{"num_attention_heads": 4, "hidden_act": "swiglu", "norm_eps": 1e-05, "positions": "learned", "attn_scale": 0.125, "tie_word_embeddings": false, "parallel_block": false, "extras": ["capped logits"], "init_std_up": 0.0277, "beta1": 0.93, "warmup_steps": 200, "decay_shape": "exp"}
MLP neurons of a small language model. Each row is named by its layer, matrix (gate and up: input weights) and neuron, and shows model dimensions 0-223. Each number is 128 + 32 x the weight over its row's rms, rounded and kept within 0 to 255. Numbers have three digits each. A neuron's up and down rows have the sign that makes its largest values positive.
Before each neuron's rows, "fires after" lists the tokens most often just before its 100 highest values on Wikipedia text that the model never trained on. A number after a token or word is its count.

fires after: "\n" 30, " (" 13, "===" 6, "==" 4, "-" 4, " \"" 4
L2.gate227:071137116129105141158138110137142120181119094070164103151143157154112154098152154124126080128130142044120107120123176056119090165113106121104134137123134148165185145173165081118173131138125125094142151109131077149143143155130153169146108149155191148089114135113179101126178089128121156185102129125104137123149161179072151084140120109155148118166164114169120169132174154131112165093140110128130164093065158118087104117167127113164157128174150133097161104179129086112132135069159202129165124086144094116182164205127170176137062184071051101096151192108073151101110112133202175103113119103079190139146154133157133152158105168149121122127144168160139133110182172122140047090103
L2.up227:128115133155163112158127196120092129130188109036120111105187179129125136106129162110147185082108168095088131142156156064139152163136123120073125087110166143106167126097137091112129116121142101061114134086158150189185121157172151131101182136146115145130094136084175069152226107099106136124144163205041140146097164126103107076131114109201135083144159142124083141153143109115107147090097084134146135101106145097122069156135090113168184090135119141124116085166156089152175116131138154130102161045144161154123179165133126142080087141094124170141186177118172181124141122141167164082138122140143151139141151120176151095077119119126151129149138172110157119120153146155167083080090

fires after: " L" 25, " F" 8, " a" 8, " R" 6, " f" 5
L7.gate8:154120126140157075152152117126119113107109099124161164155169075102109120147139129139136166098197117137122141132089171127131130107075146164110171096110160187161115164241153135071102127189148111093162163176151135121133126125138168105134091195139094135139130110148102151105118098177179092110116186110164136165069135128076082114140142133080139084161129131171090112178131149179117156073097109110121131102106105129114065157128113080186128085098150080167095123160169119219140127035165132119092178166089100159168115113106088125115066158140104146121160170094099089094127155140160161065123111117098096135176133108090091078101148120128094120141106138154067148094099194101113138161134
L7.up8:116159102107092130151110104188138196171119145089098148094148100083101120110119115097125141154164106103162172073105170125158172112121093207080142183166141119134147085117126109113161103136149118192200170056109107133109153160120145153161138104135148163134139151110166073164133181123154124110146121181154135111105085135161156108139119156116129184158148121074124149092151112106074141093179094136098118154089097176163146176124061154079088163141107172162129173115147129139138144089109129179118126100120124072218140160141095179110130134183072130116095178117160155167114150123117141121088087068141087119103058153124132139127130187068107129230136077143133118106088128112138111089079

fires after: " Mar" 25, " deb" 7, "_" 6, " man" 5, "umn" 5, "arch" 4
L10.gate272:161171130167163061159125121131135161162177121129125134099124099128122123108113118126088144113103182147100177081092132130138155119119120144124144115133124081142122086081073142158115157153095136045125133123143085143104138111111153117130137096104169142175089158210142118145139115176082117169080137148183073126110107161116125141145151175069142183070089120106186151134192199078091143115111146186140135083102160121120056157170084095159157181147174149132121192119123134188119125138168120107141138069165117161044122188107083163140140116148161153109085130118146078116071171148132147104113117123110123143100115160130210059108124167177113074099102144119169118067140127096101094125174
L10.up272:163157130102139122115094105120106168128100102138165152099085112080076103103081114128079211138134122185135116117154085152136112096179133163157131144157153108095150101192087094140131167131130135078166151069088142142120089144124115112153168160094123096114146142176118071103146150136128128096050146108124135145137179119148093083151107051050117121128156122145158128127132135073134165151126131142155078159160160122108166178106091197130150134139120119156073151157056139103133179147120104121088184102154102161102096115166063190155125127125099182124130110203160111097108150233124141152164171134134135157093116114090218117204136136129114106115116079091153129087126160182126143104103

fires after: " T" 19, " t" 18, " f" 9, " F" 5, "T" 4
L8.gate446:120082090099132145151099138135158154117158133107152149103110159155135144154099113064070075144190108168151175127151127146089135146093105144069084103078122157159075116117073163109189107151161120150127152116160174070132134076137110124200117144153064126088141131151077118166128156099114125172121113118125135100095111057222157113117138119132085128174182137138120120113113167192125135080182119175148151119119140155128128119125145171139139160182119130158076167127127201159145099101172188144051172120168104150148123114132117119116076086135110131116176217098120142122111106104126143135125164162146084093167169150112089092121154133102092127137071104064094166141165184093198137168150
L8.up446:161130126122054083129156145161162126170138122082145166133107132161110050119081117079071129133125069130177116104147113139085108183176203172144143150132075115151101222148114091130170091137140095079165105137168124143196156158115167142175103132106111069083148171097094171091090113092129163124134080103097175165151165155160102152108114185170143069110159148113072094129123105102075126064186125143077143148124088132153078119123151108059129105134124176090117185120187144195119107148143173144130201134128094144135137156135144146086100119120100136143195115110125125137138095112081115093125120101136093126184106103181096093149099160158129132105122076088129113155108142109146126154134

fires after: " F" 30, " f" 10, " conf" 7, "F" 5
L13.gate256:077135116159124067127078100170113157129138119102118152146105151145096098154120118090122086075136102132168103110127160180148056112129097123143126078096178149169178107197143119149197106162075157159138165146137138167133126139117165118137100124102122119172118109079182181158090134163154123167152099108073168138085116117113126139109145081136184136197109144138090122138062136157056105091127130144100168116094143155150107085104121023120133114052122127144165188114094150111135149102167128117113129094128104089116151183105148074106154161158142138104066164162171130129126189173081174158132121104142099084133161114110116081110108051162083159099161200145115103168092154074155133107127
L13.up256:100128091097059068148115148092103123153169136074195121118130089120112087177156088162125131156141130101159136096131102082164150112097133157095145164142150197087139106142067159147151108136142099134195147142195092133116175117168148106119121146058122074089103070078124124141160156123099127080129117105124166142103133196100150134115109140107154156100132125145081177157141103114113142107170162146174159128102124142121119121131144119076125098139132118131111136172176186141172068127101163137101136088143082144119144115124212101154193117151063118101113181116130191087191175137131076109102178100089214105126180212197121128101145132170114113112104155118136123193137152103151108105161

fires after: " in" 26, " In" 11, " to" 8, " at" 7, " St" 5, " Saint" 4
L8.gate420:136138152129081133211131139110205149153138150178150111170159157140119167154139148072121100108159099129153208148135155133151122083149170082106140155110171147127122163153122128120117115170090143115155130142112162118193160135069114098203170131071158110095095159110182130129144129162160125051108137162108122111156208166142159100139143183163164160150157167140165111109114186134105132130187135184110057081105150145093181150131156103146118140156114125153156131105128113157165188074139104209093117117108125125187117123095104191144111087121160111076126109179128163038134140132094064153111128152102138154093122125171081151132131108146099170161119161131082144153100153149106083081174
L8.up420:147133109148096171108103118149115091113137172147151093169137189121131144117091164146150107144106181154087147144129163129138127168132137131160079169141104162120159075151180188139100131126128108125167094176200084145080158116122157158113131048165087130130102134122155140102039117158155120131126096148108140086127141080126135180144206158146118146127113168124127168089078122153157156153181136108144127113147125055090106098033083161097124125086115089141078088170124157131130120116161160111151098145151075129169088103105156100171105143100136156114162145168190085196117155175102121108171115044103112111175147111109107134079072166140058178161124164163123072093095137087153100154136

fires after: " on" 43, " On" 11, "On" 10, " –" 9, " (" 7, "born" 4
L10.gate380:116113076190082150114100113187109145125098121183165229107141136117190057166156159142081135108130161147138108161144137181123135147109145113124178174111122130175152117163136106196095101172127175063159144133166098157126173126142087182131101144110149065105137129121118114133092119093152120128139162171111130141162188160174164120127102161126092173131121108126147104105150130172120144124111136151141125058153102183127089096115128037090056187075125151125140099116098149141113115126109126120179169116109127176152140093117153116126101148133077117100114068103131155136159097093120030126063128179096103144135172089131126048094100103143115103145141122143186128168148088155142186091090
L10.up380:112107093078141111138116098160179163109129150185154159147099127115153088154122147142073116152107111138189170115130104088160123108198132131105135098142059192083133159109136118136128145123149134113116137078163099139141082131074134130145126113124157119135116180190112139145168119149145019156105167135147146166130154108130118179131065104097041132169179120130149148119074118112167166145093148090125140093117114177094099079051099094069108109144112153115121162157148097156161107110104078127167094119109166098180136173145151099094091092111156118062145099175117106118112175157049135186097181139125153178101102131124160111154091106182068145151129111122119091161136140221131129100083

fires after: " |" 75, " 0" 10
L8.gate325:130147168153148121105130143099078153096082155122161186166144116146135156178173132153093100147116094067102203124047118120114112112096104145174132108087144077085178160157115132112199195149155118075101112138127151162122074195170139090166086102140131146152130128181135107136082187112152164126066138145124151118096153101142162125129105125092134158061144119158137150153113126130233125195130143155192116131140070141150104058142129137155136120152122140079108092102137093115095099134153121117142115193154140071127132082114095158046102210095129122165099129112137182101124131129112150114145190095144142130117142113163195107181095100139102170110121122099067131067153109136130127156125
L8.up325:169102183178139086163060114127116183161177101172099124132165164114111115197072121144154165113174094107081135089147085147132117140145141095200089146108099091103163137022171166127122141086167100071098183156103090107152138105167192143107076083159139128150163128127146112146093121131123168145132118138131145196079170125170141113123168175140109099112093144151130111111152065164093141091098122112178118117149098137106155170142060118127143132188130167155090148166129121123121131105091139114152109113133117188104179084123119145121164132100105170149082164128072104087098123159178118170101085137074128152102212084134174137120210162170140106170119116113131112125152174128125141100123

fires after: " |" 70, "0" 4, "1" 4, "." 4
L9.gate323:130132110153128136107175110154148134138099125111064126163154101188074092167153148163124109150195126086107124179167098135167118140117186132128139121116140064162106129172142084141132140125116138119120130162226123113085148118180140136171132147136128172055179173129149144167082147128168071157093080087132121099088125174104100045142100150155107119120096155160157222042097110116203157132150131123125146136124144161132148077069177089129080181074132135119128129146175130086097160150118141140096106113066135088121108129134110094093150133111125128180119092136123157088076117134154157155183169152155152100127137165154164071222152140136118108126141051131123074119086137131118120137136
L9.up323:104098191166136103185129159081162159142075116088121091123148087144102105133154178144156093150074081123093132078127102111135116140099114177068172108153094185094135127089171172159137148135142132071139131130128159116091142188144056129179143046138117083145157153149126117125111167091157067208156195080184065137091139116121123128086086154117193099123105129153141094132137135118096108152133149169129109133130075125167123227161135119142082169115124089128107084203097119095132098112149091171154146108098115137104155102103099152113139148160173133129089129156087200082085193182111153144162127170113109114092189121145101146133152119160182113179117137123140141131116159151117127145140

fires after: " |" 89, "|---|---|---|---|" 6
L9.gate105:119141143152115087152152147142147115135157077122129106161117121156126129118104168173099095036150092136104111121129065038130070107117158152132134086114100154134163184133100167114151124106102077166082125138171124149139126173122164131107175044161171072152116154088119154113121134105169110146105131121104157118134122162149140121135175112104117156078161185207149089126151120152200094174175144120167165106095124130154144092105123090173152133119157162106165037157144073155049072142093130108107122122149082109132144127140164129128109171145131147099126022166174098131089130088171132112107136106158106147174063089125160129103114145171110106149151087128095214137151169117145142178104
L9.up105:165154233119202132120170095159121142159116160127115117158153163111117125180091165153115113128107091106101166050156083036135141118172116133153112140125176113124093143130104212166095161127120064132116137136126112083105154081153134098134121159186099139146140066143141134138070080123129138177100185042080106122092114104174099110113104148119114138109124148105124139169114148098122092137103125135123157196170122087152157163162106142168118131070089100162143149079116200117130141144112161163109153069177082122107149106151121103148084106111144153112161160130126063084151154138154136136166171130102119154176152140195170041171140117099174079164164123096132117143162117101136159121129

fires after: " on" 36, " in" 8, " released" 6, "==" 4, " to" 4, "On" 4
L9.gate36:147133101175120168137111157199148128154156113117137120121051167127125109138168150075114083092116127151151150164092157109128071098108107091148137189118104131127154128084111134128099121185147149160142097142170151207120178139153160202142113120082113117076105107171095088162098130125102152146177134109198115087119133130116134108193184076164073124119123144148191146087101154064156138167152146146099065122127095147178152129109130092132132189084118151091120129144106079137138089116138130174133112057121138115147154128098188143086129097050170168186127108146132166088112112153091126109148106085110123205184111155165076180121060107155057084139139122158117167105119156152131164110116
L9.up36:164113097078107105073121148122172207062164172156146098146142096099197117150131140139123094134129139163128116152121137084142125123151204113108117101126149059109158105124174084127081125068129145135121164129105133112113147113091118133073116162146142098134171121092105176106131148089135113160151155150079146106140118088098121119123127052099118095037125142112115148164164147124178215097100108069174101155125131124143120101072148100118168173106114107157121118150097148091103127102143111045123097183085116124150108140180158117169250121119138126117160119088206138135185168133143157170107105118104063173127106147159128111136082128092100161081153188122108181176118100132152114117128

fires after: "-" 47, " (" 7, " Ex" 5, " en" 4
L7.gate415:142157152114133151117108070112093141123155151135128192131133151092104121153194120115184134150115161081123178098022135151130084143147123099150106140091085121130114140185161160132189146120112149100124120152140180140169125129150122096139120161087200100114146142107173122144116164068200128130156187142082088139169152130146154090163071127083098146141156166174084108135132140170156188119136122147085084135086099133149090172103101108117144128102107146108150107183112095124083140106066160168099138107149101115136127140113148093132150167167162092151107117189106125104060125122049092166103117097132142112077155156165100117152153128137104139147091179070138026092151161207143073180127
L7.up415:170141204050157133098161146132109145136164112089135192133129155103091124126143119169120103112118055100130126124060133111113108149110125081133124142054169097102112156220138146134162118118155162098169132174167108152160157145148119107141128143129139110143147116149170141150181160164118145119156139123149168151181143151168125154173164138201144119106129138191169128135153133122116146056150125179170104108161094106132118150149118043152154139143124126128088090131136187191101148060151131111078153145119149166150148191138182059148083151102079104146136139147144142097172115125138120131125115143145147232110129131136136094079126092169155096139143165093148142099212205182168121182135

fires after: " (" 34, "-" 19, "/" 7, "p" 6, " \"" 5, "—" 5
L6.gate409:117159117197131117126128167145143130089140131086161135181195124060127167155126172128158089133097143136186098100085161114152098193130111113136158138102128107089077129127103202059121132105095129151116140163107102172090138159099199155084118192156194118166123158101120100129083158122164109141101153129092125146114162144155132148136102149076110075141153110175156116074163186106066135147074118136090087188140084150106129102088145120129105105101132107136176108208143120145016099098141094186110114055127171148112123173145124122110147128122131071176099141163107118095051110150153104156153165120082106116159154130112114118144135145071107112096087140110128083106180082138139107149159
L6.up409:087084159157175171111196093140082122152152113112127127154123109144097098154153134219139101168118105126149112109082075123144115136153139164119159132085120114087139174164108173129056139130118061142156095073120129192125162152070162139110157168118127093197134171066176192146156157132102153120156180068139109127120128114162158144137134134151127128141125130129130139148132071062111135095101127172126177153158122137068170137123128075136139102107186171140141116154135080181076072154114161159079186111102122165114131218174177174092077132086088107098097142134138099103132107152102071126125120062143110145103112137105090084112062122174159134170122107140123126102170146106132086176151